{"n_layer": 13, "d_model": 512, "n_head": 4, "n_kv_head": 2, "head_dim": 128, "d_mlp": 1344, "vocab_size": 50257, "activation": "swiglu", "norm": "rmsnorm", "norm_place": "pre", "norm_eps": 1e-05, "positions": "learned+rope", "rope_base": 65800.0, "rope_fraction": 1.0, "qk_norm": true, "attn_scale": 0.0884, "bias": "qkv", "tie_embeddings": true, "parallel_block": false, "init": "uniform", "init_std_qkv": 0.027, "init_std_o": 0.00529, "init_std_up": 0.027, "init_std_down": 0.00327, "optimizer": "muon_variant", "lr": 0.0129, "lr_mult_o": 3.0, "lr_mult_up": 1.29, "lr_mult_down": 3.0, "beta1": 0.93, "lr_head": 0.00534, "warmup_steps": 40, "schedule": "cos", "final_lr_fraction": 0.1, "batch_tokens": [65536, 131072, 196608], "seq_len": 1024, "doc_mask": true, "train_tokens": 502500000, "steps": 4296, "dataset": "wikipedia_en"}
MLP neurons of a small language model. Each row is named by its layer, matrix (gate and up: input weights; down: output weights) and neuron, and shows model dimensions 64-191. Each number is 128 + 32 x the weight over its row's rms, rounded and kept within 0 to 255. A neuron's up and down rows have the sign that makes its largest values positive.
After each neuron's rows, "fires in" lists the words (lower case) most often at its 100 highest values on Wikipedia text that the model never trained on.

L2.gate229 [131 110 129 114 152 167  89 120 136 117 152 153  88 104 135 158  86  94 105 148  93 105 119 128 121 121 104 166 151 153  52 128 148  85 135 184 149 155 181 187  80 133  70 124 121 134 126 178 118  99 150 176 180 141 172 156 164  92 116 102  91  94 131 149 140 166 134 136 116  81 132 178 167 140 136 144 119 156 166  41 158 134 110 106  97 117  74 154 169 107 107 138 165 128 152 155 100  52 174  89 141 142 145 125 109 119 123 122 164 196 130 184 141 102 109 152 142 132 130 124 192  61 115 165 138  63 121 160]
L2.up229 [169  76  90 107 152 126  73 120  89 141 132  86  73 105 154  99 115 126 121  90 177 109 154 156  76 153 116 149  90 164  97  70  94  90 126 127 112  56 140  86 144 171 137 115 127 135 140 132  74 116  46 168 135 123 180 154  87 173 146 123 128 115 143 161  78  45 125 115 145 204 201 136 182 176 126  94  69 137  94 123 114 187 147 192 147 114 117 128 144 129  98 170  79 195 111 126  88 143 187 148 147 117 130 139 147 153 129 126  68 112  97  66 136 139 135 117 124 108 132 173 153 132  93  80 148 169 135  71]
L2.down229 [178  96 169  99 131 164 158 118 148 102  81 114 155 111 154 149 146 138 112 106 207 118  79 163 106 151 138 172  97 127  97 113 181 107 133 125 171  91 169 138 158 147 112 183  59 139 116 161 121 173 130 193 145  97  78 134 131 197 128  76 185 193 103 114 102 110  88 179 141  99 140 137 145  90 162 163 176 142 150 176  92  96  96 115 137 135 125 145 156 181  71 127 170 196 177 154  89  87 104 132 117 124 181 158 150 118 137  68 141 111 103 124 176  90 119 136 138 132 132 167 151  78  70 141 195 124 140 112]
fires in: "by", "then", "down"

L2.gate596 [169 126 133  93 109 165  65 177 120 136 157 129 147 132  91 125  90 136  59 111 155  96 114 127 148  51 105 110 143  94 128 103 144  99 126 125 172 108 115 148 148  81  89 107 175 143  81 126  97 130 118 109 132 180 151 134 185  86  95  90 103 134 117 155 123 148 105 117 106 124 198 142 117  95 166 132  80 101 152 171 134  87 129  91 125 145 187 120 141  92 125 111 134 123 117  75  90 108 106 196 150 122 133 145  97  80 153  96 120 138 135 197 141 176 108  94 149 155 147 151 107 134 140 194 132 101 148  82]
L2.up596 [119 118 119 102 128 200 131 151 104 138 102 101 124 118 114 147  82 184  90 152 110 133  97 163 174  63 104 114 149  83  75 124 159 151 153 192 168 125  69 110 112 142 177 132 125  70 121 194 109 141 125 152 127 102  98 132 124 144 122 123 127 138 139  92 135 154 144 114 153 128  94 161 148 104 105 122 124  83 167 153 179 114 113 107 137 111 155 143 111  89  73 125 129 128  87  93 137 140 124  98 155 151 113 142 102 150 155 119  93 158 191 114 148 136 160 165 136 148  65  81  69 129 138 193 101 106 103  94]
L2.down596 [139 109 112 106 138  85 167  93 153 152 122  94  47  98 101 147 114 116  66 101 113 160  86 151 126 198 107 140 105 102 138  79 184 146 139  87 119 134 160 120 181 175 113 146 117 134 129  85 134 127 107 110 141 151 140 143 125 170 114 143 183 112 165 123 144  91  73 119 127 111  76 213 140 119 102 120 124 105 163 137 134  95 141 152 161 198  85  97 151 117 115 148 124  96 143 186 131 106  82 156 151  84 156 138 178 178 186 162  85 118 122  46 112 151 100 154 115 149 161 150  59 174 132  71 111 118 136  98]
fires in: "was", "he", "she", "it", "they", "a"

L2.gate271 [ 79 134  65 169 106 147 112 154 148 128 166 120 141 122  94 100 138  81  96 146 142 119  73 178 169 115 141 127 115 148  63 151  94 119 126 130 152 162 172 131 162  87 134 101 109 150  97 177 129  85 166 192 119 128  96  88  97 202  36 161  94 164  98 119 168 162  84 107  93  95  78 130 174 128  91 138 163 152  79 110 119 106 104 178 162 101 109 108 119  90 115 154 120 185 148 148 129  95 118 142 122 136 113 165 139 146 159 151 108  97 121 162 189  50 102 190 129 104  91 142 102 198 181  77  91 100 134 127]
L2.up271 [119 104  92 146 137 144 153 159 145 112 146 130 154 115 118 146 173  42  68 149 142 142  92 138 119 127 164 147 126 165  95 138 136 117 106 194 164 168 217 173 130  91 182 140 138 111  92 241 171 105 174 144 120 149 108  79  67 132 145 176 133 162 101 126 138 154 146  38  69 125 157 108 124 144  75 198 140 144 190 139 107 124 143 176  85 122 109 122 121 111 144 135  39 134 141 145 173 133 147 162 118 107  83 116 137 145 124  98  86 169  61 153 155  52  73 148  83 164 116 219 168 144  82 127 140 136 173  94]
L2.down271 [142 101 214 166  89 138 151 157 143 121 125 128 100  87 203 100 152  52 147  92 121 139 101 166 152 172 168 132  58  60 178 158 190 137  78  77 135 154 153  82 145 158 159  96 118 163 121 101  99 165 111  64 109  97 133 162  92 123 105 122 126 170 200 156 125  91 104 123  98  81 125 131 174 133 186 198  97  63 110 106  95 151 181 157 153 189 154 126 123 113 161 122  94 184 127 191  95 113 131 164  75 100 152 187 106 156 134 130 155 139 138 119 140  97 185  83 117 182 182  85 121 136 147 154 184 101  83 189]
fires in: "to", "people", "who", "population", "students", "residents"

L3.gate925 [134 118  95 101 132 130  75  65 152 186 140 143  96  99 139 148 133 111 115 180 121 172 112 120  62 151 156 173 137 116  82 129 132 172 152 135  87  68  89 133 130 132 164 172 145 100 131 158 122  79  83 125 139 130 143  99 117  86 185 106 102 107 119 129 163 138 121 162 123 173 139 117  92 157 161 163 117 135 149 158  78 118 101  94 165 153  94 167 125 149 144 143 124 117  84 131 100  92 104 146 218 126 178 113  73 139 132  93 127 155 162 149 120 130 119 159 138  96 178 147  89  85 162 126 130 107 154 146]
L3.up925 [192 105 149  78  82 137 128 106 107  68 111 105 135  93 124 126 108 131 133 151  94 172 144 133 180 134 122 157 146 166 105 137 129 103 148 163 137 125 148 155  61 109  74 121  86  94 159 142 101 140 148 132 201 145 149 108  82 128 139 116 142  92 127 124 125 109 124 148 148  98 176 158 103 183 166 112 148 157  89 208 114 164 140 130 157 169 146 132 104 141  93  88  97  92  78 168 125  93 147 202 149 160 204 101  44 124 154 124  82 147 143 131  91 129 187 142 135 127 134 135 155 131 187 119 117 149 110  99]
L3.down925 [147 142 102 203 128 155 162 117 157 147 141 144 155 147 171 114 103 135 120 131 159 136 122 131 126 196 174 136 127 113 108 163 169 161 110 124 138 111 135  82 108 133 165 187 129 121 127 108 156 147  90 117 111  99  78 176  98 145 137 122 158 114 164 100  69 100 133 122 175 114 155 164 110 143 165 168 149  52 180 192  88 166 161 166 110 165 180 137 109 119 120 162  70 134 105 117 142  99  97 183 172 112 129 125 148 116 113 129 132 151 149 141 129 118 130 160  64 129  54 103 109  91  94 134 151 116  85 150]
fires in: "the", "to", "of", "its", "his", "by"

L3.gate22 [136 122  97 150  96 124 133 131 156 145  90  58 102 172 157 106 107  85  75  68 171 155 107 112 137 158 127 152  97 102  52  89 189 113 105  83 133 142 145 157  96 165 138  97 139 115 155 114 180 107 189 124 163 156 122  92 151 169 121 134 134 126 144 158 140 167 163 137 169 119  68 215 125  88 126 119 140 142 101 106  76 134  72  78  87 134 107  69 139 151 110 118  76 106 149  81 134 119  86 188 171 119 139 170 128 160 148 196  80 150 117 151 101  61 160  52 152 151 165  98  73 134  78 101 181 114 141 169]
L3.up22 [109 121 159 121 122 189 135 133 164 143 101  97 107 123 144  82 140  79  88  90 116 138 101 124 155 164  81 136  86 104  98 116 180  90 128  83 107 190 138 124  82 118 142 167 164 136 118 121 147 111 114 144 103 120 111  87 126 146  91  82 117 225  93 169 102 170 166 129  87 161 145 128 124  77 145 146 111 123 174 187  95 156 153 141 140 168  96 127 161 134 103 152 121 148 152  11  93 111 151 145 134 134  67 154 115 134 171 120 167 114  81 151 105  77 174 104 143 136 187 140 103 110  78 118 202 114  99 149]
L3.down22 [130 172 109 158 137 169 152  88 105 182 133 101 115 138 121 107  87  92 129 117 143  86 121 122 142 153 123  94 134 105 111  72 183  98 122 155 134 138 129  96 125 181  81 119 111 140  70 117 140 132 106 128 138 107 138 104 159 125  86 150 178 148 150  89 110  83 155 101 140 129 126  80 137  64 160 148 143 169 134 156 145  87 127 135 110 130  91 118  99 103 117  85 113  86 158  94 137  87  86 158  42 123 166 153  97 110 133 156 131 138  74 113  83  70 136  93 171 145 176 108 101 136 184  83 161 124 140 172]
fires in: "who", "that", "it", "to", "whose"

L8.gate508 [110 157 115 135  95 179 139 149 113 156 139 124 146 161  89 103 152 139  85  93 104 159 133 143 146  82 217 145 113 119 107 133 149  72 134 107 129  55  65 173  74 112  97 113 137  92 104 195 153 132  50 128 171 152 138 125 126 116 137  48 129 166 126 116 134 169 143 137 142 129 115 122 161 140 140 120 191 198 177 116 122 133 137 101 134 140 184  87 101 152 119 160 155 191 131 118 156  99 126  81 139 109  97 123 135 156 120  79 120 119 148 125 158 141 131 152 130  79 118 100 126 203 127  70  97 135 162  93]
L8.up508 [129 127  74  92  87 129 134 183 102 113 115 102 101  88  99  94 100 161 122 159 127 116 187 146 136 160  90  92 135 131  49 154 138 119 165 146 141 119 113 128  68  89 182 149 102 128 136 133 129 144  76 210 157  62 173 116 125  64  60 104 133 100 107 162 134 122 140 182 169 108 120  65 131  89 127 107 191  94 137 134  78  95 161 101 144 150 179  90 166 111  82 162 145 107 163  87  75  73 124 123 176 145 161 142 126 156 110  81 146 112 129 124  80  79 107 121 171 129 117 113  95  86 204  70 109  64 134 124]
L8.down508 [114 131 166 130 120  71 112 157 194 196  89 102 136  94 202  87 144  86  78 144 131 127  94 125  81 185 112 107 133  84  62  92 255 147 153 122 131  73 147 110  91 113 150 139 142 185 122 159 123 156 126  84 103 128 167 122 149 135 138 202 165 100 176 116 164  69 124 178 160 113 139 177 141 136 127 105 119 101  93  85 150 123 183 131 110 120 178 158 133  74  86  78  90 110 148 129 138 149 121  71  58  82 104 120 132  99 145 154 105 130 142  61 160 147  58 159 107  69 125  66 103 128 159  79 133  90 111 158]
fires in: "a", "with"

L3.gate257 [145 212 145 104 107  93 132  73 166 123 104 112 117  99 140 118  81 146 134 101  94  52 112 118 103 165 112  68 125 136 153  96 141  96  87 131 151 149 133 172 110  78 153 155 181 100 150 159 120 125  78 120 142 132 203  97 154 111 145  95 124 133 161 152 110 167 142 128 141 145 113 145 100  79  79 209 173 146 128 128 160 126 120  67  92 139 117 121 191 123 125  94 111 127 104 113  72  89  71 128 141 113 114 105 213  99  96 123 105 108 160 126 131 132 139 118 175 122 151 147 128 181 155 132  80 110 152 196]
L3.up257 [133 137  71 141 141 138 164 159 141 123 167 152  95 154 107 177 102  79 150 102  84 119  77 144 134  63 101 154  65 119 114 148 102 119 134 151 123 168 104  84  94  67  56 125 106  94 118 115 120  38 134 167 155 105 172 116 138 109 115 120 171 134 114 169 167 116 127  85 133  84  93 154 149 138  89 125 162 139  79 104 152 174 112  83 155 149 174  87 179  92 157 165 138 112 157 165 110 108 127 153 180 161  90 133 155 122 109 167  96 152 163 148 122 129 110  91 135  92 131 174 158 118 131 121 184  71  68 122]
L3.down257 [106 182 127 156 122 111 105 110 189 183 135 139 109 130  86 117 128 119 124 105 121 115 113  87 111 170  94 111 121 156 134  92 248 175  72 117 143 140 126 134 136 113 107 110 157 109 145 100 190 170 117  98 121 126 143 119 121 134 125 133 112 123 107  41  86 142 115  88 107 110 145 155  97 151 131 122 154 103 119 137 127 146 137 117 111 139  93 182 135 122 131 138 118 131 107 152 137 111 109 160 144 115 116 171 227 117  77 107  99 112 155 119 136  93 124 116 176 112 185 134 156 140 176 124 105 125 167 190]
fires in: "to", "from", "with", "for"

L10.gate480 [109 112 146 152 165 150 165 135 134 151  87 117 127 150 137  98 112 152 125  96 105 151 137 135 122 106 115 146  40 125  83  81 121 139 185 125 127  66 109 145 173 255  73 121 141 118 172 196 138 100 100 135  92 120 159 160  95 190 108  68 137 117 162 166 129 114 114 160 111 112  96  93 105 151 184  38 137 132  84  96 148 135 140 113 126  68 126 128 122 128 114 131 141 163  53 149  92 143  97 149 116 122 121  87 152 123 122  78 131  66 116  91  95 125  99 170 141 131 110 181 122 107 124 160  82 113 128 131]
L10.up480 [146 151 117 148 150 142  98 109 168 118 169 185 168 110 106 121  88 102 133 174  90 145 177 137 166 107 130 154  91 146  86 122 175 125 127 134 122  75 131 115  80  76 189 176 163 168 130 113 155 133 110 135 168 167 161  14 135 168 128 163  83 101 134 137 141 108 119 123  95 127 118 113  92 139 113 148 108 103 132 111  73  52 123 146 140 140 182 178 183 124  72 142 106 162 102  84  92 101 177 131 137  55 155 116 137 147 131 171 139 180 109 117 120  83 118 123 116 136 134 117 109 158 192 164  84 131 138 102]
L10.down480 [102  75 127  87  22  79 183 135 124 185  97 103 130 121 153  99 154  87 149 112 137 119 147 150 151 126 118 170 129 115 129 146 132 145 132 151 149 115 137 102 108 128 156  99 123 126 144 148 110  91 121 149 123 141  91 138 157  95 152 146  76  90 117 181 163  69 115 175  97 172 147 128 177 191 138  98 162 110 145 162 142 104 119  81  80  46 182 125 106 135 149 140 131 135  64 128 139 146  99 129 164 105  76 105 138 159 160 138 136 131 170 133 134  91 133 163 120 112  45 128 163  86 100 141 177 105  86 148]
fires in: "a", "1", "one", "2", "2nd"